{"num_attention_heads": 3, "hidden_act": "swiglu", "norm": "rmsnorm", "qk_norm": false, "bias": "none", "tie_word_embeddings": false, "schedule": "cos", "batch_tokens": 65536, "max_seq_len": 1024, "train_tokens": 483800000, "max_steps": 7383}
MLP neurons of a small language model. Each row is named by its layer, matrix (gate and up: input weights; down: output weights) and neuron, and shows model dimensions 32-127. Each number is 128 + 32 x the weight over its row's rms, rounded and kept within 0 to 255. Numbers have three digits each. A neuron's up and down rows have the sign that makes its largest values positive.
After each neuron's rows, "fires on" lists the tokens most often at its 100 highest values on Wikipedia text that the model never trained on.

L10.gate47:169051155114140155086155163161094182130131180136146075195090123084134198196119180079168130099122149157131126129120123114102163071141134134106165096155146188082128130171166152101127098105133142092166153155112039136067083130164148090115161129141144093137148167089115116105165110082153161183
L10.up47:112182129119114156104135135119126142122187178098094100152168174127144178132110146150126125054101091140111179117118180112129152104233108127151138148110095117201217135098054118058114102115113142092167062140101149128093131132163086193153131094143125138083149121145088139117124176101151137108
L10.down47:206065093083164123176087200144102117115066130148138145130114100089150148137112074119146121095093152150166114120157103107107147083130142123151121177105193115098081153152121136170108137148144127106102169119105083142156099133152130129068184164182157093177154190147192132153168167086096138165
fires on: " their", " between", " with", " the", " until", " his"

L19.gate220:105127093138113125104059144118171103107142151133136187060111114105115122130135109059143150165154204119109133131109102149123179075183112087178149103156154131117120137117132099139120139114210186176099115121067151204094174123122067098125102096139146120100143165097116039122103071097078135143
L19.up220:150152136136133091166122125139182148135079136083054149106144140117090179139199171129095125139107138108096168119058143072098097118138210171135133157106163119148128145131109182139133108164093142126195180140105102180128093153109116118094175120096097134087077137115127145090117167122210130133
L19.down220:053080121103150175165079101094089096085147137104133087171113200069050084136083111092114113145149139154102055075070140174142149097153131109061132100123126135120171132098099125120133099110160116062131144133126112161114127116189129154148129164133190139078152125066180121167131107133100143165
fires on: " a"

L7.gate215:132116112163102115157104127165116134117096147146176125181170164130135103144181156154130114112130096133134144093043119108133097120195085110134145146131200159133113116110143127194103142118116184147152136093132056050131094150119051114102097096118095189085139119140157157137117092193111148172
L7.up215:109169125189103100132235143187124169101103125117152111135145118140124168127132099161146156114122151103123173151106102146053133168133081100133150132175128099070074032107194140174102128108123115144160170135168108130130094137159044128084128095131162181161140114122169099130178143137130173170
L7.down215:162042144132160157064128114151093119105188184127116121088140164133174133183198114131100096139132133156136156163140126090130097109211101162108102159154153156148139083097052128161095122146100158094162119104088152124142151130115127122142106112150099151130115118155175151153179057129128108112
fires on: " ex", " cre", " event", " into", " on"

L9.gate164:097190179092122165062132154142139107156071090135153130101119145071152111135134150142137108115155187132091100143138128087052154098102115132097181139082178073127088182135142094076142083137143059135090168105110182115103105136190118149147123079156105156150200079228133134119188147104167128129
L9.up164:142145129124155219091152089117139116131057131158159149142150127073087087093164118110147113101139141137111111117188179088128161139141084146137163144124156098125157085145172180138180137072131138111187091159094167120118118118167123125154169103090141131147123131173126080110190158148143154159
L9.down164:149129161212146162129153111149117143084127133147136136157138088106111056107126034132190114138153111154162060037154121149065147116134071136109139122144135133138099060152146150086173115085161048088122120166101086119097134121167154095122150059145093099132134129121137165134115150182158162093
fires on: " m", " g", " M", " t", " A", " G"

L5.gate255:092101146127142117113181144136127117114083165198081089154089087071085058135134120060142101148119075113131162134151159104100115059141136128109190097113134146131114164134193197084108163125091171125123096100097130105126149143152083150107106129155116134113067087125138155061179120172188109113
L5.up255:134182163091141170107105102120162130123111098174089121082138042105085059123115107142097113122134108126163142056178173132144112137172089109149151095133067123133148152090159171124094092125093228124134118126143118156137094175141109081114131124122137115116120217129150146097075094135117111144
L5.down255:191187161159152135114167157150134135133122110148089149085105063103082070108096085129106141137105157136130149000155134152145070144166154121125141079187074164133112123083124143155088086150054165149132108131117102152145104144137096081118140138090129160103162191140128141146073106132107066123
fires on: " |", " 18", " 2", " 3"

L18.gate220:184166097160093101109157098181151103094195101077092148119178127140103090139122125155102150162115139133088072145126165082098081146101111148166109084164100175116111129122105130185117097162135064083147129099152130148166128154093114066116144157156146156084066129131127163168104122124115168146
L18.up220:115100097155101116177177124146171150156153089139094120103094127123147131137095183146097108106099126113140108178087098104171079211122127092120155123094113186090140064115102138094182154118093100122102138092139120161179074065181127142138135144131120140162170128106158113154130112106146161084
L18.down220:060166138093145115096163135144164151179135130086143167129133108117091123093104146145196130134162175146099114157159161068062147127127146099129144146159129080172142157111066099155140142120077096109166130163173117121130115138125121124150130174118118114141143175130175095080171119133126121124
fires on: "w", ".", "on", "t", "v", "g"

L2.gate204:162152123163139095148127145135169199098147184159099117166148143186105126120141082072075131089138094138062087110136101110123109172169149089177099147117174117119182187123152084128108163136132089183175142118155121071130111108183072104145102078125090128084081128132052136149151114130145192158
L2.up204:130131160124123111098158119124171136126231165108117112139189127145145157102177077083112141125142151127119124172107109077080082178128115117166092174155146114088192079073109139167105149146141152129083121092117136108104114175075074117142149145151124090102106128131110185095145133155104116112
L2.down204:117133132126150146144063122097089081124014100131143159061098134092091085138083183130146113111128074148140136059136148184154152085119117154080157140109131128154114150125135122122147111102153116139160112141117140105153146112144164134120130115089134183172156128157151076130135137124132103135
fires on: "aving", "ster", "\"", " place", "ech"

L19.gate8:139100090170072107144143145170094133142216059136054124074110111153086123147149107126115149105134157118126151155118156148085138118133067125100111094104116214206059129138081155155138143105147166106110065167110140102167151115114101078132133082169173119068157072117129082136104108149169103149
L19.up8:091127145067116153049151125159162154170103089094129194101067149102109139138182201149094134164176141149160147138118106211177101156153136092120114094138154142206131151186134107089108138091139123137185105085155109176081109119118131114061138128116077153125099153147101149132117165148137105126
L19.down8:090165083132150181162095115092166128190120193094157163048082157110162127155154124099101087108132083122131078090132108123129080114123147145163168185082068179098115132080112093143159165161141123120120106132120109124168125126130138155133133126106135100120124161172175133094108161086146140068
fires on: "t", ":", "c", "n", " Hen", "ated"

L19.gate157:135097125170072180132161144198140123138154112174085061079143139087138101177163139164160168112150134146091174074129138093155125070103132123165201119155118186120164147119152144131125140099119118117119162160086227099095150152170173190087218119158128164139102082143151129101107139158170114127
L19.up157:094185127136113174106171146117155144111157163089120160144100174156105114052132106155127111133130152104128117209149156117140108146182171169146147121155087138158146189151134122172095153140066125093102120070079121143106138171078181145156134176131124090121143150137096092112122085132150207125
L19.down157:126083229086127131159089196148079138174102134101106119163147126081122093091181171147073083146140103095136189064131133118139106150150100120124213162160103161143108175110092153102119128193107128118154111073111138138154120101110084158066091124125156124110156137167124086123091144127152076088
fires on: " P", " H", " C", " p", " G"

L17.gate245:124183133105151079095060168146127121087161085086160177105152111089096085113059093133140154184117101080132088168135117144243141129149138183116157158089100120120095148135128068092109072105095084154086130175151113160047095131116111094079136150170174135087173077171112159119141116140107114117
L17.up245:156064191132095128098092062115183130176169180158134162141139108153169084161136130083091155152163110087116128105148129110100151186153157139085126112112101109172081093092069127119173097185111073195065136062056090116117086101152107117073174113150121095089125157187101174142133089110122161087
L17.down245:096152166095128109111149080081142133076087179085119092165157177128125165150131065124079142135099155129154128150093093140118113148132115064128128167171105167096194092194176096181159140113154162092143108137155073137094136169127157086134117161148098109137082084113149128145157169099127124097
fires on: " h", " and", "uring", "h", "y", " this"

L18.gate210:137087081133148160143143116194128146142056063114161122081124119131106147096139079123159129092144152070118065130076100142125121128169147119141043139130106163176138138080096112089132106178134115132166105130119118185136162081162149131143124093149130114129122084097154092103151130132106113170
L18.up210:082161115136131114092133109131144114070192147134121115139135128111134203099127171112134130178106143171166155140096134094201124148109170087129126111136117110173128155174094118162161217123155133168140154132096120149116192148135159136106119177171156170121219157147139169064093216092172138136
L18.down210:135162092145118147190103081168130153138145121091106099193178102085132102114129146094101091142122166116141088100167090104154096113120067160152105132074127181159108089148117123131173087124089118061182147087147136072104129114083100060106134084077155071105054210143176150132167131118131119067
fires on: "im", "t", "e", "–", "n", "."

L14.gate35:139116176143093139113102156026145122185146128083163118156136104098143110158106128091200101172138076103109092141113115079185120100083078206155163132079134123112158204093141109104081147151140136104138124191091151122190133124073113148188100147137181102113126185141108138114110147194153154132
L14.up35:135171126160150145119134096053067141183120130129129170175100125091143141149142164125154046150135113093096101195134150107177197151148143149084139113133164146130139144129136117176133094145125112130130137106142078144154138156109082109152111155039112118166185194114137120085151106160072164108
L14.down35:131136097148064079096158132178134084149109113141116150149071147116071108120140093136128104100135114121093119082091169138120203161135094082141148115118146170137090069159129122149193179081098088143118134096159127140085153124150153148075116108135139138155119110165122064099164132107116066111
fires on: "er", "ent", "A", " A", " E", " km"

L19.gate47:143206126128119188081114182084166172139141096128086129125181172108111169090140089122164089159142127132170142118107153170121119150100094103188110107143105162059093204189127126092175107047152070161137138108079207153126140121145112094113112074165134111124210104139178099177101128104117157193
L19.up47:188185130093141118079182135086116104181051121138156141153179146137108174134087100152095109133103085098121094182104125049116119120121124110145121131097055095121103167162094135108090105155201115098180119116121120170147134173171095160106074195079185060099139141107196109151132135113111122132
L19.down47:139113169144124080144086144111120111119088104144143154128187109094100151058139134151168114152198123124157082130124119209134153138120116088142118125133098172162085160126149154110145114148136114112124101128144111176119105119194172149140113162126111132122167134162105127096149099192159135154
fires on: " M", "ut", "M", "C", " t", " Art"

L12.gate237:154135116127090109096118121207174204090159042138119112089136103129191079104159131115044117104147086139131117170154120069117144212133152110090112115154177070093094137110156107141115129152154169146203118139159125141140142121142126113101117091114117135168100116157050195099105146128166131143
L12.up237:098099145125078188146084162116153118206102118175107106065134154163068100091187128179136144154122124096120151120139141095088102112121110087167143185149124096137153117113176126135103123071149173091151138130089125132144146142112095103127143149117100109153111184155099201131046162137128056160
L12.down237:124057151143136116147125122122116110121114066143141125141140101103209077111124120094139083127109105156127159129082088118160072175128114097113103146196154133154126182062101109183066121162107157162156109144102081179141051094128105106117154150172138143052073190158156082119121120100159123112
fires on: " |"

L10.gate244:160110135148144073126129151162087158112119138191114077130169151103136140160157148111105146114121134141138109152084164124163129111131120153156123131092189155155076166063146144116054119104108202130151112107131094137149206098094115182176087167184137154106066112063159141107109131095197119181
L10.up244:112169128076083142156171110221086138109208189123144106142152150149116104092165156105101103111139113105028131141111125130123133157107123085160112112113177086098142106102167174112060137079099169128140137115158096166080108071114160148165115120139142141087172123099144052158127164135195116140
L10.down244:113120124184115146154081124073161128102115100101197181144134122100209154123112100136154097166099126161143165190169118154125114107119137108155092150157107116092212106196161161150136120173112109075136153125086138094213078133102093145129152114096124094168130170164087123150139134155100147099
fires on: " dr", " on", " ann", " is", " ex", " pr"

L13.gate138:108105042126138148105149143119126083131125120132130082113185110084122131153145159128150084152095053099161074168109125188108122182134108135162175148164130097142124115127071181154139176086087092178120113151126141187123166112126118101130142091052118197110126108097102107122172188069117137059
L13.up138:165099087068142127138118092155097146156126178122112076114186078080141101153090118131147085116085100111169114107110155109170126187154122105173130080107117111114072153107145137093181151078138145179139112122120126151112201140158141117104155127135138166204083142127093105112133040140098056104
L13.down138:097150115123168080099126118112101193157145110128128123170127076135192141152187151092193209105156119127171167125080135179091138142112108150173145106098116164118109135098154077185110114132091165178085113174110168121088131178130137159115151163176165119150164112097124115124063095113119048115
fires on: ".", "ited", "a", "s", "ed"

L10.gate190:129095158137098117151155089166088133077160196180172083113180131190134157199081095101128159066099102175142158126113066053071110100166115144096120131115144140154167135119115083097128129154119139199108147158085092136196103081154129094082137130138161120117095123125159120121118156116138120141
L10.up190:111113117072126111107184080117123108117124098149144102064157098112121128187115128167162154103149149099161138094118123141078081138159085105163116096108143157109116117146133130127106040130116090073119152141116140093146130064100116123126172102104140121207090153077174148156152135150108106127
L10.down190:144131153154101151131131113193069132096133152183137169117198195133131174163100095077133088160112102136131151068097079098083135116142074129093121112149105123073189141167111091141118156115118161167133167164104139168135088049137116120099155147105139096130130129145057112095069152063163097078
fires on: " dis", " before", " during", " After", " left"

L19.gate54:177126183154132213149100112123122105038106090152115134134174128107140092127121139153107152117145138135179144156091052155125169110201112164120111120122111136111132137094128115121124155107106160122103115148125135129092053160081131209084129133116141142167168086135143082189170119122189112119
L19.up54:114134167122111154157081086152179168110218131113081158142104096072202138136170173115166097143144133119140159109131115136173103159173146161136129134138158174113114116151044147144133143126098177139160152150110191165125071076102117095149132118154112094076117143140151130125180109135178117180
L19.down54:108101189102113132164149089132109081106113143095157133149194137137157142113133157156169106170098199113130197142136104076159157124185141125140102132140130156097188119196159127139153039134095212171127103125160170122112110119132089133094055099113119120125149096120112083099175098154172154144
fires on: " h", " sh", "h", "l", " del", "st"

L13.gate120:158117179146140121172161147106152167099127097113124110160186084172071119126118162117095123127118158180070155175072108133121055084165146142122123132077156115116116142116124121129126084123137124121166129124159056103114108146088115133147179171148132131148105113071106131157173104155138162085
L13.up120:148132160165132146165160114104099211136140160095127202095113149151114104069126096131064149120159128115157169113137096159089112161109137163093134118161160134120100166122127109084133065112146153103150160137141121107101157148147079155105129079093120094141165097200125210096172074064145124154
L13.down120:078137116090075101085111149151142093153145070203128128115150141089164152149136195134124116156148088144159112102145217132158119171108154097169135162110109131149144132133165113142130130200087110134080149120131166183210171087137131159089131173092146083144120083108100074108117148147129119088
fires on: "ight", ".", "ings", "le", "l", "t"

L16.gate64:094168143163134097094137132146101111114177109069106110168113178053172158108111144156117117122166173111114100126121116144138117163143141101149089150158159193137170164138189090064172101118091156156139083155084159114183106123092141106116113184195096111086116153124084182070073048140166134181
L16.up64:114073169127115166128135132146100121122183123096140129135184169107159100125107165142072135084126183122179125127063151172168129125197126100114172113161120129119136138141160078136186120078077130065088151120126131184174157123097110104070099145122130195152132123138100138168134109148192148137
L16.down64:095120134176130110166141113144182098153106077081191137123157099137153114072064135123113083086152128200120164166205111107172143118195144084104181142102140114103093124132156097123128165182162187191143057131083157110114094087136102135106132107149131097104111159133145134149116071132097107126
fires on: "ike", "w", " e", "'", " st", "h"

L17.gate63:144124132094089101171170144100139086063056090165177122159118093150171153157100070082094183058148153136096125181046136112143155118127147160124148116122100159175160148090116110119149109087112090076078151117146138071137135134103097107135153093156161111176126110073105137067116139146074180121
L17.up63:216131111132085098145152154173163136124131118147124142062205135139126186141119113139122159127133094144124128135111130177161190181128117139160133129060155138195085158125120183126180121123178156094136087165081138102105066135092065145118184118147154141129155112110107110136109131109127169117
L17.down63:143143140161130116152122150127184150128193090100094181107112074142222143107137159147114090102165065136098129158146120145152118132134172166117180133117178135088047139104153140087108103144116129141187094151101177176099077074184167095163130055131140145126127148143158153095087096107123158132
fires on: "y", "n", "ist", " co", "osp", "j"

L8.gate150:128189142106086137160089125093128123149105161158131093183084140045100110122107123132105185098156135191117195143110150115134186106082196145174109142095160179130083145102131146093146120137086176111113094168100125106135137106090130050096140129191116140132094158144157168078131156139135183130
L8.up150:073176150130104147165114121165139106132162018114135149138111097154147140142113132136088088057152135085104144079141141128194172162082116108168105172071065150143137118139121128099155107117092147128184147103152138122118092170138150116160140098165126139151189093192107111157147171109131097136
L8.down150:127210104144124155151145107121166093200176144144089116169086087086147111076150130082121098143133111117094164144127149125120149152128210153170105191123097167157149130114101134128167134201083176096123100117146134112100147116112149144081170142159115109159128129101116131135124143114090165154
fires on: "V", "R", " St", "wards", " J"

L12.gate23:115133137172119127122169135138098163100117193168151110214117148104115077132127122157108115157137096079136213138100101162103126106126135116132151146141086122113113089135100118129122141103120170170106195106094130132119105054105090102106196105094092156117072132089102139057159135166161181107
L12.up23:105078155112150125137137101164178086115149061143141120154085128166103098132146107129156108051096123127129097081157098172119110090174113185080113177097145117090227133099078124114180096143136118120069103133126123142167171147157170123130164176133102066125160143157107139106119152130104131121
L12.down23:145143138127142151056115146104151104155125155137157082074117116128082155101106135098094139174144157143132177087106094132123121133139176109167117124122129184131094134111094114166094102172119145158150113165160142088146111081146098130135161158137089135163093119074159084075131118042108157079
fires on: " J", " W", "j", " St", " Bro", "St"

L9.gate25:133135125120125170130140119132127102180059128166128189163095084117138143092091106140081110134175120127113115103133147118124171150074139148141088089098074151169159093174107160070142124155068123185147091119131110108123158124031188087172125081139065119075150148111055167139110109141114087147
L9.up25:129205148140137114157167157125183154118152137115134145141126079081132114131116113141156114126126148119094132138162130092113139114084109138108116129082105092150092142122205135151150099165116072170174080117201129117130136062121184172102165121122094145081148158051091100127147059131164103152
L9.down25:127092150087143139152087147101140105142079144110086107095096127119127121128164126080107161096121117131128153086102134159122128136169116075136110126115150165168128094111145146124096130161086112110053121138115110152126138156126107108123096167106163051152169129108154118135097139171064175109
fires on: "==", " and", "-", "ales", " /", "ater"

L14.gate215:127135156139119113128166168136158111105049141107127100141101090170126124162171190130119147175148100157100103096137102156120091118117181158136216052104166119185174148162150097118113110167138072148104166134149109126106193153111195099085146096189164093131187187106165158113130162140108130116
L14.up215:084093115105092145138136116133121174153101205175181115116159108123131117145140093145111158160143136083126091185125111080099135128162172146117208129117139172109087141152169103128094146137174059162225189124113141098131117155129094166126179117133095122130104121128130142118163108243117123085
L14.down215:113074194165100060102115108078153168075185120202122111118080145136151151164159131132090198150088110107146094143142102105155060163121130074144091130168135134110136100127090124151106147161138112134158123168105110145151182148118106144153153151127120178173118165111132147132126088119144161097
fires on: " more", " s", "op", "g", " t", " most"

L2.gate12:085126153143062128126178104126087143180127113155192067111097124215109107088159064133147089105124139086143128183172125104132122102056067135127176104153150100150114106176135124150143145077106154168135159139140168130194143105135118169109120122136110144144107141143174138205110138110107139186
L2.up12:149142107148099113101146096078104093107144155146142121152146125182156095123143087114092086114135112166140121155158087090152142132051138157026131138096096103079140091138135088124148111123162147148064170129042155149136198147137178137134095174154085126126084134162120151140119153101133133122
L2.down12:180129086112188110110103124108147102074155173129084187120163085062158139152089155162120172139125117173135157075087136169115122154166196095119086179131090152141137147065142120150097131192183116108102099105117106159059117155101117092133097158119139108084113118101065153068152096126165098103
fires on: "ck", "196", " 196", "199"

L15.gate2:119103145118118177139128140082117086144134126097110053152090085116137106091109119147185115168101062143193134119172146096146132160168116099109101159121143153118158118133122132182108158155154100211128161062102033211144099118119143112154167120110113137098137161169165128111139138118117137141
L15.up2:165059166131136117118126169127155145156096129130154140085139172136093151123121156125147110137157160139128135127114116134159086134069122066140115032128139199190106154090183151100127135178122135165118113118070125107166151110157129096152172140088164129108127130217119082094146155085105063206
L15.down2:146202099201077112120132092199082131081126140136102184095083111137140126112128128089202130111137111101121130125130100162130080114052138120131127138107160099110139122169135121136178122137104116138104166124109113189150090132116110093062128105128149106174035149195239143128083109144100193084
fires on: " c", "s", "re", "\n", ")", " ("

L5.gate207:112151131134102197139078137094162138141111112214106134127119112106124147157159152128168126151135175161136099155068183160171159122129135118125109182118120142110111136131095212169154146125124097104137104125164156113117135170058200130143136109096078116076112056082153119096077109106092117145
L5.up207:125116120154116147132163113129111151139096153100151095135120142065107118145171169119151122139123146121143068163117092137119093161111139113118135077136064057140123130160132147157099110123175145120113168131157094138078109142100127178150129086041128180114144096119080056097167120146102105148
L5.down207:169188111091173091168117092104095141145123080105129109142142131131137112141184121141174099137099167106062152137094040074097141152132085080164091103171091112161121129163150087121124105130116130161051087135156150131181075145128142066049078135168107096147111118155124125154125086118149188095
fires on: "==", "\n", " /", ".", " life"

L15.gate82:142154123127092135097082130067212155092127099125131153134098086153141099141175129148154126133142121116175098104110125154150163125103120146194181140133127146121154147115057081130138148047125100113116123123093212147161161144050133087103090090115110098130173123120071097116076090154107102104
L15.up82:155119128128124076158134092113112177123174153169149206115136128104064149157119138121165109081112162145067099083103157096117074124120109107129139091090125136160131078060108115121148145173084108088081122176101166119107129134105111116100129105129120125132087107107117151136109112162191154165
L15.down82:127129129094146176111136165110182119209151128078130155115108134109111097148181137132121064152173094105166131091141192146184104065091141158101115127122124154123166134155132113147088141129177111114154112121094088091142189077139151142140160121096149124105151201153077166107106139146123068166
fires on: " the", " their", "est", " his", " \"", " a"

L12.gate208:110125086157067087147135167119149125120164119123135131089179101158147069127088147146174077164094167094097049114129123143166133146131037051133167131112115100131074183147112112135121130131089119106138094143152195111106116129102067170156111107131115177072123079110107126118118149137136193126
L12.up208:092104117120104115118102170113115124146140112137179130151163145078145116114105117114156068145147189119077138096044125155098165142143146155164130100081129147147078104096081110141177187150106140216135165162151161141119164178111075140072171148088145198155117154131109105168187149102087116048
L12.down208:192060109160072126134131128147168185199171110161167122098134079104183098130154124126160070104181128114138132121180159115132182094123079104151186128123135146125133155088097177160102105207113053085140173142139141105107083106114119084175121097131065158214144125121092149145102196146067150194
fires on: "s", ".", "k"

L7.gate1:093153155109089104098185133175103156108130156135183043122074166098094059098146114184127113091111144130110127139127134049102145109109095110107168103143120127101111138109125122168130115150093152112158179166106105199071094107129102130112157105068112058115129136070116096112181141179122105125
L7.up1:126150158157117098158121094162094129113182177086183095117168189135149073192149144106131148105090144131075076119125073174068099179123123080063103151113120084131125176104151068115139141116146175146086119115113171108140196153104065154186078076109124149147134165179105182134179126162141163153
L7.down1:170126129127148121178100078112073134127130176078156168169154141115133128128112137102145188118072088109188128187126064143118085126131147133113130129091171070130153133155148118175109145151131163092141166161184186148114107107117171136145129085095168091162131167145121132085144154143167093135
fires on: " ro", " qu", " tr", " their", " his"

L14.gate122:097106157107117164137133112136057144141067137119111198075176112107146127137091068103137078102179168158102194153106130102138143075157133084159117141112206157123115119100116138155076141146144143131141155180151158137171116135129109129108156186094151049097122132116106108132146140155129155182
L14.up122:092162145099152069161134054133172132179110151143151197149108152139075117169139141139080133101178125121108152128205116138064098111181158116097137132148113146081135108132171045158098159124135084107160139166118148125137124098138152137129144139150079201107139101170148085108132132182145057090
L14.down122:170150136155078174149099120117211124087135146134182114151110103179098158160121131138106171123078093126137083172165131094138123198169124149135152143107167136146085119134137077107130132146094130180115098130175104113074101179094114103142103140130112080106162190146079115103204118079115120106
fires on: " at", " up", " d", "ol"

L10.gate125:166121172122133103096135138099131085117107110087098132128149124115079118122141131109176128120135108087175130175130148191164176126137162098117160173144153083102138165148165150159147115141116130232137133137132085152141137144143156130097160143059143110123086085140100132154161067184163139155
L10.up125:157089159122122140058127112049077147153104075119113132071129076091113111078150166131133166108104176166141131136101107155169149116093158126150093081132133124073128118094119171151102068194097145109121125138093086187073165133169141087122075168119155121105144162143125064051088186146141118094
L10.down125:161113110121175152143107149138124090147117139097118152159084104192081158112175176091173115155125065086136092174119108142116153080139141105087150095153158111109110144088130202118077102109138140169129158161169147082095103123113129162089091103083152066135125140207086092118154138143101121133
fires on: "\n", "–", " c", "ank", "one"

L15.gate60:124159173153117159148122120105147160151119117126088067114096201093112158149120121148193192111133093150169131197081112136175166122149199131236104120112103144063145121115115107161071151149185137111128106126069100124149105156134080089105111155108138081191102208125121085079125163128156116082
L15.up60:196103134153174119102153195121143192156134106103148124132130166125178122135148116119060183105054118153110071099098062127143149142194170133102114152130137190131066107140134131149136121131115140143134150139134157164086148139158130073168091124154172151097068116129145099065164080124179133113
L15.down60:152214094144158131122148143178130183164170153134094105104110189165178160115099140068098097104156135104146163109138126096156094159115152164152154154169164177119158126100104119123166173129149062114084145128155131160177155164105081124117112088113119176179140087119193176168076121108116144143
fires on: "er", "\n", " (", "elf", "ou"

L19.gate198:121180164181111160128109127085207149161116101111088107142137114113107106124078097097097126146146086145104057158096147164089095081197134118099073088176069151110133135119153137113124139137127072096156166187129139149181149095094136135108157136192153095119160116133099196109098109174145140128
L19.up198:049124105172127145156127182132125125134140099137099110122093113162163169157159120142170126170160160090167179058075067121148069164147143099135134150180096160153036121128124115097192136119149138106096115170100137151154170091156094137069158088171133129170184138110099145134098103081142174175
L19.down198:130132154093137157123098157121072138142122147175110135112141111194119111103088142143100076103142055169120132096160091119113181135058081175110165122090214098133122109120103144097164120126151096139152103171140139112171101123151135117133120146074139159181136150113089111094081169144103172129
fires on: "ed", "t", "on", "order", "side", "le"

L17.gate69:105076133126140160094088156175165169125174151155099113095155095178147077149129142141217149104187124124117179137172146137095146125086146135113081175083133127118109090084142171096126172144075140132164112150129137164164137184120118118108172079066127150123174130155121100143070115114135156147
L17.up69:143149154169193148151095091212146144108079157147170112180121158152157124086119106129133104167141107106071086090094122084127095069161153107160156117082134117143124122088179071116102097109130159116129139061113098123086130176170110130116198110134102090153072143083137147144121083185141138192
L17.down69:199095119112109093164154121169156138124113090141105109162104152098113132129153139048139172095109117100123201000148120133126138143148137113191201169132130109148116138115093145109108150138092209094124085140110144170119179153129164173110163160152140117095086167119103111134167107128160142137
fires on: " L", " S", " P", " H", " B", " C"

L13.gate255:167066072103131146084206117102127098135147102121128108082123127058135071146147141193123131113156116153136127136147090136144155143080147110094067109176179146091091114115190125180156110097146123143175102169097040128158094086102138083173116169100193159142111146109107147042137179131202084136
L13.up255:154113164131155106112119115075088132144127103151110125162094108135114142132167097095062118098095118148112170094102133128176129102086129178127103133060083157138164095113094144120120148093126136169104119133114123098117179180164122051112075141075098090176168148112080177147089176106155089144
L13.down255:133100208113125175122068125140147104093136117113065116146143106143083080086077125112125122116111112092100082154042121132074113117082117110151067125109162244073102142118162085111122105113132080073124132103100114149117119127141126147155153179109058170109118160117133078127146118118066114098
fires on: "-", ";", " |", ")", "),"

L13.gate254:087060106139115094106129125144118098125115044077093104092116157129149141105159089093118131171133123141125085149101129134118111125168163168118124133175146094156104146121159127097126126127118107212110094099111122154104110153078118129105161135112163111140073158090116131173153086148147156074
L13.up254:102163095107111084091129129154158123131080100119162219129124097089092114133098107187126089107089148109189102136107116151096153183086180129150138118147156133096081105152136156138133123074113172144160170152185116092070109138148155118123123101153105155144141101094103104255189102102135131088
L13.down254:110078161131124131113106143109137132124157094135109104091139187187141095140139103115134112168087134130169100183124184160194092103131126165136104101061124111122115123105132082100110136158189183148142065131075120114200175075094066189089069127130078150144164135150135108117063029116113113117
fires on: "i", "ake", " such", "ub", "akes"

L5.gate193:093110137152103125128094119182113134135141115173115101113143087130136101129179108198158181089143106096127142161131101202178162162110082145058111087079107132171172142143117110163058145160171147105125189116117082173125119115085224085136175151090103119086114181100078126130027100108125139097
L5.up193:132115103127178116160110149160171177130118172168162140109081138163137159165178108120102148125134125140191163158174111147119192146158117090096068135156052109117117133121107207138134153141161155141148189154183118119081149129100149134106128136088156105095101162079111123069126108143089137160
L5.down193:097157101161164110106127140156166185142133188148137151106105115145124160185163118127125117127111095105135137150155153151163166135157117095131089075172075115118091110068118178100144168117196181146141128195150113122106155113119146123117095118116173129074078122120116129047097156125078107173
fires on: " work", " sign", " end", " is", " hold", " co"

L19.gate226:169163141146089115186149119118074091141140078148120158145117078136112171177091128082155149114092156117158092184099111094120105089127105128131142099163137122134150118119147131158115144166154079143161042098117019100103110194106066055118123153129154142094149148127141123167152185106111116189
L19.up226:114142135091083109092081099140150112175096143120126081142163078136159096140082103145101072123167177112195122121071116133076131087102094130111148153126112144091139144161203131154149131100182134098040135152143116139127141116161138085093142107151158116130127157112124118157095182119131195072
L19.down226:124082159074107166130188154138125156175105121122134140135113165089066127163186140140031124105146099147122117093144096096128144112141185129150168132159155156143139147103135162119143130141106121114136168090170058140136095094138141053168101163166128119108143224093120156125150173140102137175
fires on: " in", " of", " until", "uring", " on"